MLP neurons of a small language model. Each row is named by its layer, matrix (down: output weights) and neuron, and shows model dimensions 128-255. Each number is 500 + 40 x the weight over its row's rms, rounded and kept within 0 to 999. Numbers have three digits each.
A block is one neuron, or neurons of one layer that tend to fire together. After each block is what it responds to, as a language model described it from the Wikipedia text at the highest values.

L7.down792:511524536501493482523565507549559552554506470511521478501472476499507470437557481481532535490501567533497509508510511515489517565457491483590487522602480474477521438486586566497514503534489573490535532491483504553526503507462454505526515482491537500474459508493494479515576518476522511519511537519486447555518445450458502486438488459570525556428430485445493448506497536534422523533595
Description: The word "of" after quantity words like some, many, most, one, two, all, as in some of the, one of the, and weaker on other function words.

L8.down1:510490546545497462527559396523537472508479532536443563425469578404518489521485513530479452500490446488476492493536508507467567515484546486458492512524417495557474510560606463555442504464519440461550461468432488496490494514517568488504507519484483542511461504587496448547479538507512501476486519504498542477539489440501493566442469546497518529563568432472572514415529461520561498553555
L8.down89:506472427430457543522481512462422485556483455554564488544506470551499502503418439445436505544502435447521500508408518525478474468517510515536489453497485548519497494472554451466513440456485490542482447533524483517493401512565521497554493463505462509451512518595457530490583571481496508537523495453487526494481514523555577515526570503536516546526566502514499555545506538548484549487468
L8.down104:538500530515555491493541484457607537559550511516518482454543531528496520432562551456510465429472550499481461448435459573481409458523459504513442446445464513525539529491587490507428541489497533583483526536461489456439518551484469521480414499444547541552448508526462487424510498491487423496482514440522402471515591494530487427493504542496534512535536478558548541459485487502503470479572
L8.down125:541521492514524483549563493479445449518503496492477519489523512508406486521446521474520551522489542556529479512495404486456535503463497461561528460421484456548497561553550487486531504512517488486460523468517489520547514482497510493459482485535474514511477516435490515532506516484521427483478481507561518520563443446386527510557481497510535428507518525561549540471483446504528485528532
L8.down151:520596538444495557457444485504538510540510515535445483510520548512465458497516481530456509541420551560459399475522505549559430568525549488430444488483532506529485479474473479465488531479536514423491523484510473512454485517543510537515385491482457520513549402511522491478484493486492619458497574545538520526551521499585485530595513581475534556517474459541434446528492437487499544459514
L8.down152:492557477460496495544550534512464473517445414529475589493462460574509430488539504480522490504437515467423523493535545536498518465474499500531549462470465535510497519516499453521548493502472445489514486509441525533520536516432452581531443453492494443592536505513494571501553449486492547497520470585451498462541477536503479546538520504480502490534501519518556521425523532496523456449466
L8.down161:457550482505428430523503561501442535517555533481475557505505496470523564497561505443491539480442478558567489440468500443526489555455529500538538517487462528507500534502516492558530482558506465497465477556423449427578501546471551487560576511471512554434504518529522500476474533475473503518459457501504507446524458398500557452478529625464469539455481527536536499470460530533414517486455
L8.down243:503552542550485515477531511599483523446519624562526520581502499523514493436521495485485464484556542477444530485511453488561498404550545514497484533421485484529565515477510472493459475493513442445531483504548516518489500476477523500514474536456420513483519479502508500466552530523539594468529428545487517496469497506488484527536414492515473477492570524452543454545523456492508478508454
L8.down261:471511483513419489398504495560579476499552483497500522455498533500455502505553492512463513505472495516572469415522479433477389505470492544485545493499448481472535488443492457544445454479498480547506496550441535486481570475506480437627561518529550529389527528517493555463487571510493505482492578490448463506497505507469569509560456486511575511459514497508509477480513487495442471551509
L8.down266:446478515467532519457480503538505505543459460489514549540515581648535542444417521523536551448455576522461499427588486483510472431543453441437476571467498539553502516500467403558524527435467568494440501555524578392525547481528467514536481467457527509500463489540499541463505538496535473500542474491484510445506488500511482542534534537484533470438570496492430470500491485488486497460548
L8.down574:515554478496549539492491425506470468513462523486535422488430473428488569476411546497499558439461459529572516459492535540536500465474543445497427449458514521522446463476525511505471475439462475572534498447560500573523532526501433486492473507497478526476497475477510474514543529464477526477489432489521520464490585424483501405561522448508498508461520513457530557516567513527501460473499
L8.down617:539542495526498484475448550548475551493584552495529431497536482483445443426566483493495536521489490500562454535537544507528562539500529455530465476537507427533464551480440509504455551518483504542447531491537550458528443500514553463460521525479464468456493542501490480589477502461553550429406477429500440555468447487415492508529537573484522469468546437521470507508464477554515532469466
L8.down791:476485541470499543558469469489493534473452550494546500432458439489471493484550522503492535496586463530534448537513543445475503524531507534517473515532500473528524546519596468466470511497479462490535527572508463565541413556412510467491513517505451451505510457437550488491519459561526464531551535492495550554567488502496535482478433527544506427488489370505521560492493489487439531585509
L8.down891:472521579545499535515512462488522443521527514472540435509594515530465458463498474482492502466523541487487509526517539522426532464602510528469477487487472459476492487436405488495452520523499470473545542541560498595502473466469407488467500488503536467550499461410567581551487474528493486563491540572490509478487479550505541526487493459450454515518507551533499481483533467497462443460572
L8.down906:454453509550559465484421477456465506496522497523464506564458469532430486562496413434466460446472512564588507455449538512450483473492454471427483509481517445493457439430422430516416439491431528522504510478416509578482497559500439471503506481509479538453468467576453537527477554462492510440528566515518509551472573460453492440475522495574525499550473504513544487435495540541470469471521
L8.down979:465525508437489541471535559532505450523540478557536477479506492526519474512532558492490549487483494536412467529542571427504475531477486464485537513497457459491463565501459535518513522516484506498452492526446488463488478442468555480491549520471546532480497493502468554472492456480465595528475458499504518552458507451490534480526469460478478476499474535497472534437432540518500489533532
Description: Fires inside Wikipedia table header rows (pipes, the line break before the |---| separator, as in D | L) and on word-internal pieces after prefixes, such as dis-in-tegrated, un-ass-uming, re-aff-irms.

L9.down393:487460489529492596553497550554484508525466488495503503526497449510446532492493555500426515524460458549505544473489498544527544494535462529489516560490469472530521489528526465492546532484439498448556513587472410493499485477497466522398559505478513484519549584454494556464539488579462501531566467545517537486495524531526468453481477484521421456538598470441567484495443495526454527507470
L9.down545:568561529559479502545501580535460475499457535436450465476542503471479531421464451484567586468410542549465499440491519505478501492553480530545527493449444485575509519570546498442518553535414533518507475520439450489548520483493474397501478452515516563526417543538484476443581462443574569527463447496496530512520534530517527538509543550467502534529506521470523516508515521433446465527520
L9.down589:514526548497494475517495493521503443494547470508494543421461518533499483521451469453508567432547506500466597480543437482602489545493481540561485492571448509483544528437512534535536406500512476534545509489439531462464537580480522457502443463504510525490497523546525507503463465544553527487472491509446426469483511456471583509522450476446482527461470522573543504440491546505431540500412
L9.down993:482505519479536542525467467445536526429486544496466549506465437516551513432484512523426502484530514546563545473503463496516523552473476509471513465544478546456393527476531555509510478489480477530543528517522475493459531514539491400497468482447498511473497495558497470543476524475518482548448523478505546504539479509522499558486515472464529586471536438446488506494448448530516557496650
Description: Fires on "of" following a number or quantifier in partitive phrases, such as "one of the", "each of its", "both of whom"; weaker on clause-opening words and mid-word fragments.

L9.down294:444568482440444540491443563471483512548572584486464460551504487517545506475509532497453546475527492479469425607456475449465526476459540542485477531545484477462492572456529604503464561516475387458503530478514517473506496528479525537479466484530448521531452445525500475487509521516453488464502425457477509454491540487503562529484536453546573497547447568534449518520549493463464525497496
L9.down366:447569498512498562583520538485496482502481518500485421509490512552556408481468487572515534534501553492506518528485501419488550476502468548522556428467547532495516528511469465567437499559501528472504532521471510470431533475486518581503563557465478469506469466483445580532456405517466528514413509539501488465533556479526541584516418488506471506491463516474498436449550551537445510503512
L9.down666:495579569498491467469529467598462471462515495488471475523473512455534558423495483493535500461532497612439462474522548570466558514557529475508539552403539504449530445485509437529481509456590507473502504557540466517513546454497492514459533415545499453486489566477418486441495516526467465480474503524499544537578517544412615456504457520530459428522491457453503472521436487574470485540420
L9.down720:539471485501522559553471480443545451519523456550529464491509489510567526471441522549480542472557521482525508538524397472545580498461505517380457509485461520531497534559518507561482549445516506468436497493519472495480607491452555549567514454520459548505551475511501469417489496515474448455518510458465484467500521541528557486506525541457518542526492494480525533467509475574500486523517
Description: Pipe characters between column names in the header row of Markdown-style Wikipedia tables, e.g. after Team, Candidate, Title, before Score or Votes.

L7.down630:501504490502542549495499444489596567592539528524484436483519473528472529507496496543491437468455502522453514525523498445543516497497505455496520524502510498573541502512484503589497517519475500435527471470549440482497457494522545500520498461534399560576488447537476467380521459497500500511471518491537491523498522550528524579490550474482540484510445498544459467450535541459478488484511
Description: Pipe characters between column names in wiki-table header rows, e.g. after Pld W, Candidate, Title; also semicolons and "and" in header-like lists.

L8.down102:508502446494465501507468421465391438458537479504563509554514495474540510530516521504510467491412579482500540459473489514524458499488534533452509567493409481465534460505482456518494484579539485510457551525427490535558448551528537504508510431438510419508522584541440415518512513510489580530514498502447500502521539477501469516460542454510549515500471481521522490451595519475453511508534
L8.down108:481542544467472526528526563469522463492468492506511503553524471630564514471518473540496468490472459502489490469524483521515577519520541539502439531518445472479463541422454454491517505507488539464464531522536543435502505485477510470567517499506487476451501458484450605490486536459491522428549506497469444417556495505484463480499489543555470529552532501447471527559531513481436452472450
L8.down140:491492507512492538440416549475442503419484477542440505495574511514514460453494479509483518469516472455526439455457487455466458498525490530485536486454478516521552529441483513519455534525579491452497523496509491518475486489538527527434549504430466447540481535483476517469497485458491459497534453530497472550447512435488609539570528496467487581533506596579461473511575516527425520499483
L8.down210:480505516500577486581522522501485442487527487559551478478497532426433531547545594446524472491485446573582515499503448471528510485517450475527553560525484466508571480491571467497459481488530497517477489517456499571501514502508419478533515473468474457493525542530463495496566462524514374534486539448540455499547467533539455482407499487443553511457495494486463530512505457508475451452498
L8.down231:467506510439465581533525439444475556531434466463470492476519521484532492506526497539434506495475535518511568541482502445518510548492532516573431400555474541547561459488521536601475468422485533487423432593454488530490491461457510505473604587458539502549470491450476439547534512479486482563467540549530529486535521531556416489493535507547559571477506451486512525502510434518493490527526
L8.down323:469495510477501534522453501455502485518560480487472485516523450485499444513515522464505504530512428552523487446435564489399531543558467472399531454527489525484509578512466494502508523552482411474472524432526540478512501386560497526504473494488500457469559532433462467485548517484477560485536506502485511438497511515490467535511478505555530447558530569509482547667532449458508530436490
L8.down376:409506524470481425511449535523458531492515483447559558510479519445454453493484510556566481585541519463504499518422471529466558525481509524495533541487511477562502525532496540464467487524580489517525530552546528487491498552464528512440473538519526580541522414505483490510507481544469464495440497497562556469459542456510551482549410498511529595538470471507530523503507483505449528502517
L8.down409:511451438532548507457480571456516521605515487487478522412416477577500510491507529472508487489529549483487510526483571463509485581509419507525518528559486513581484481470530547595476519476474452534478521512485415465436482526474453446441459557529475496447568483553466563515451472473420517413522468537442447542483474440473461479463537548505512522602513524491481521514446538491518518440429
L8.down426:508531516471455456491523525548530525498525512489428445493469567507482447535490466505493507509412443452488465523502502492538513512423528475530531584426489522556482480500538527480482554481472547569470442529568545443487468567475455466539468514546524421444484488506474498484541553487443533526518486446473508587484506470489451541473471498546566542453446540514493522512500598517482484438380
L8.down427:534478387459506487540543483517494471467513502512553485446520490494529460511550481535491518498584518508541511488525482435484499491503483497497495524603543528502490466518547510512566499570492482514417542493533524456507516508485547501552567523495480473382493521497474532480407521516485506466594458462465492505545501489483465527481539506508463502432482475479527557478398536512533540427409
L8.down459:489565480510526462500570458551564488475566493513426479477415481520465551509535521477506464455440466549460498525452552556479477477515493543509571509574442490538409473549534475530446529534513498492508528537438512556467501454539539561461441488530449436413488600525485470476546485506533445474544518539521520436494511505560420543483453571501594451522463513496485451545437507474527483398473
L8.down511:502443538452579465488536559425485477534498450462502492504464456470515521499458478513498539505544536472479536460560443510572585463504537478537554495525442454485527475560521435462483504499436531506534518494514470550523541488514481450444522454447477458466482439542469508453430488535525607547477477521497560575472519444467521556495517490500534571472473493492476490436456491483515402535529
L8.down692:512521471457486512470457518514549543478511479467594476527526487535435506548471496517482622504521502505509519502497554511501492524520478521502538542555506551440521440520513522507476495486459477538490502540477457578584418481473471479524535474397514480557453512503487541577512507491484515526567492431558467453500492500503543490468525428493488480508481454472434451468446508491508481471487
L8.down745:585516521504498450488475515495483521418486549488535483501470522434514503456456438452471459506533475534550490448500490514504517590580458472449456459522506436490504591511451474494453557538498488400500481554541512518519530425516441507474453463524484481574483539462498491555486476505524479491450512484510474554519508462455451531516486496599516517525518482490521533545536536549469549502561
L8.down776:497486504484566457482481525516601509520533484501513425521470522498552527455549431533544473442487510564500480564464443456457469509489500589517554480527473515514568516492444449522560565522503455510479508478515518553602463502579481460549518536524479519500429518552421467589465499513498465549578492526466481432461519554483485452518460469457574551492468504504408468520518487516519449447437
L8.down978:524475424482460545490616517533503528575470525524432507552466561556501470559590462496468525484416530546409433491498505479483428519433490515512491586477568486476436492486545506529515495479500441477517491530485528555513484528464448430535521464422537502519537501432507503456492490488517578585492442530514490449523523536528531499447458482566527539483508457536483494452398558461495493449485
Description: Mostly "of" after a number or quantifier meaning a part of a group (one of, three of, five of, hundreds of); weaker hits on table separators after numbers and mid-word fragments.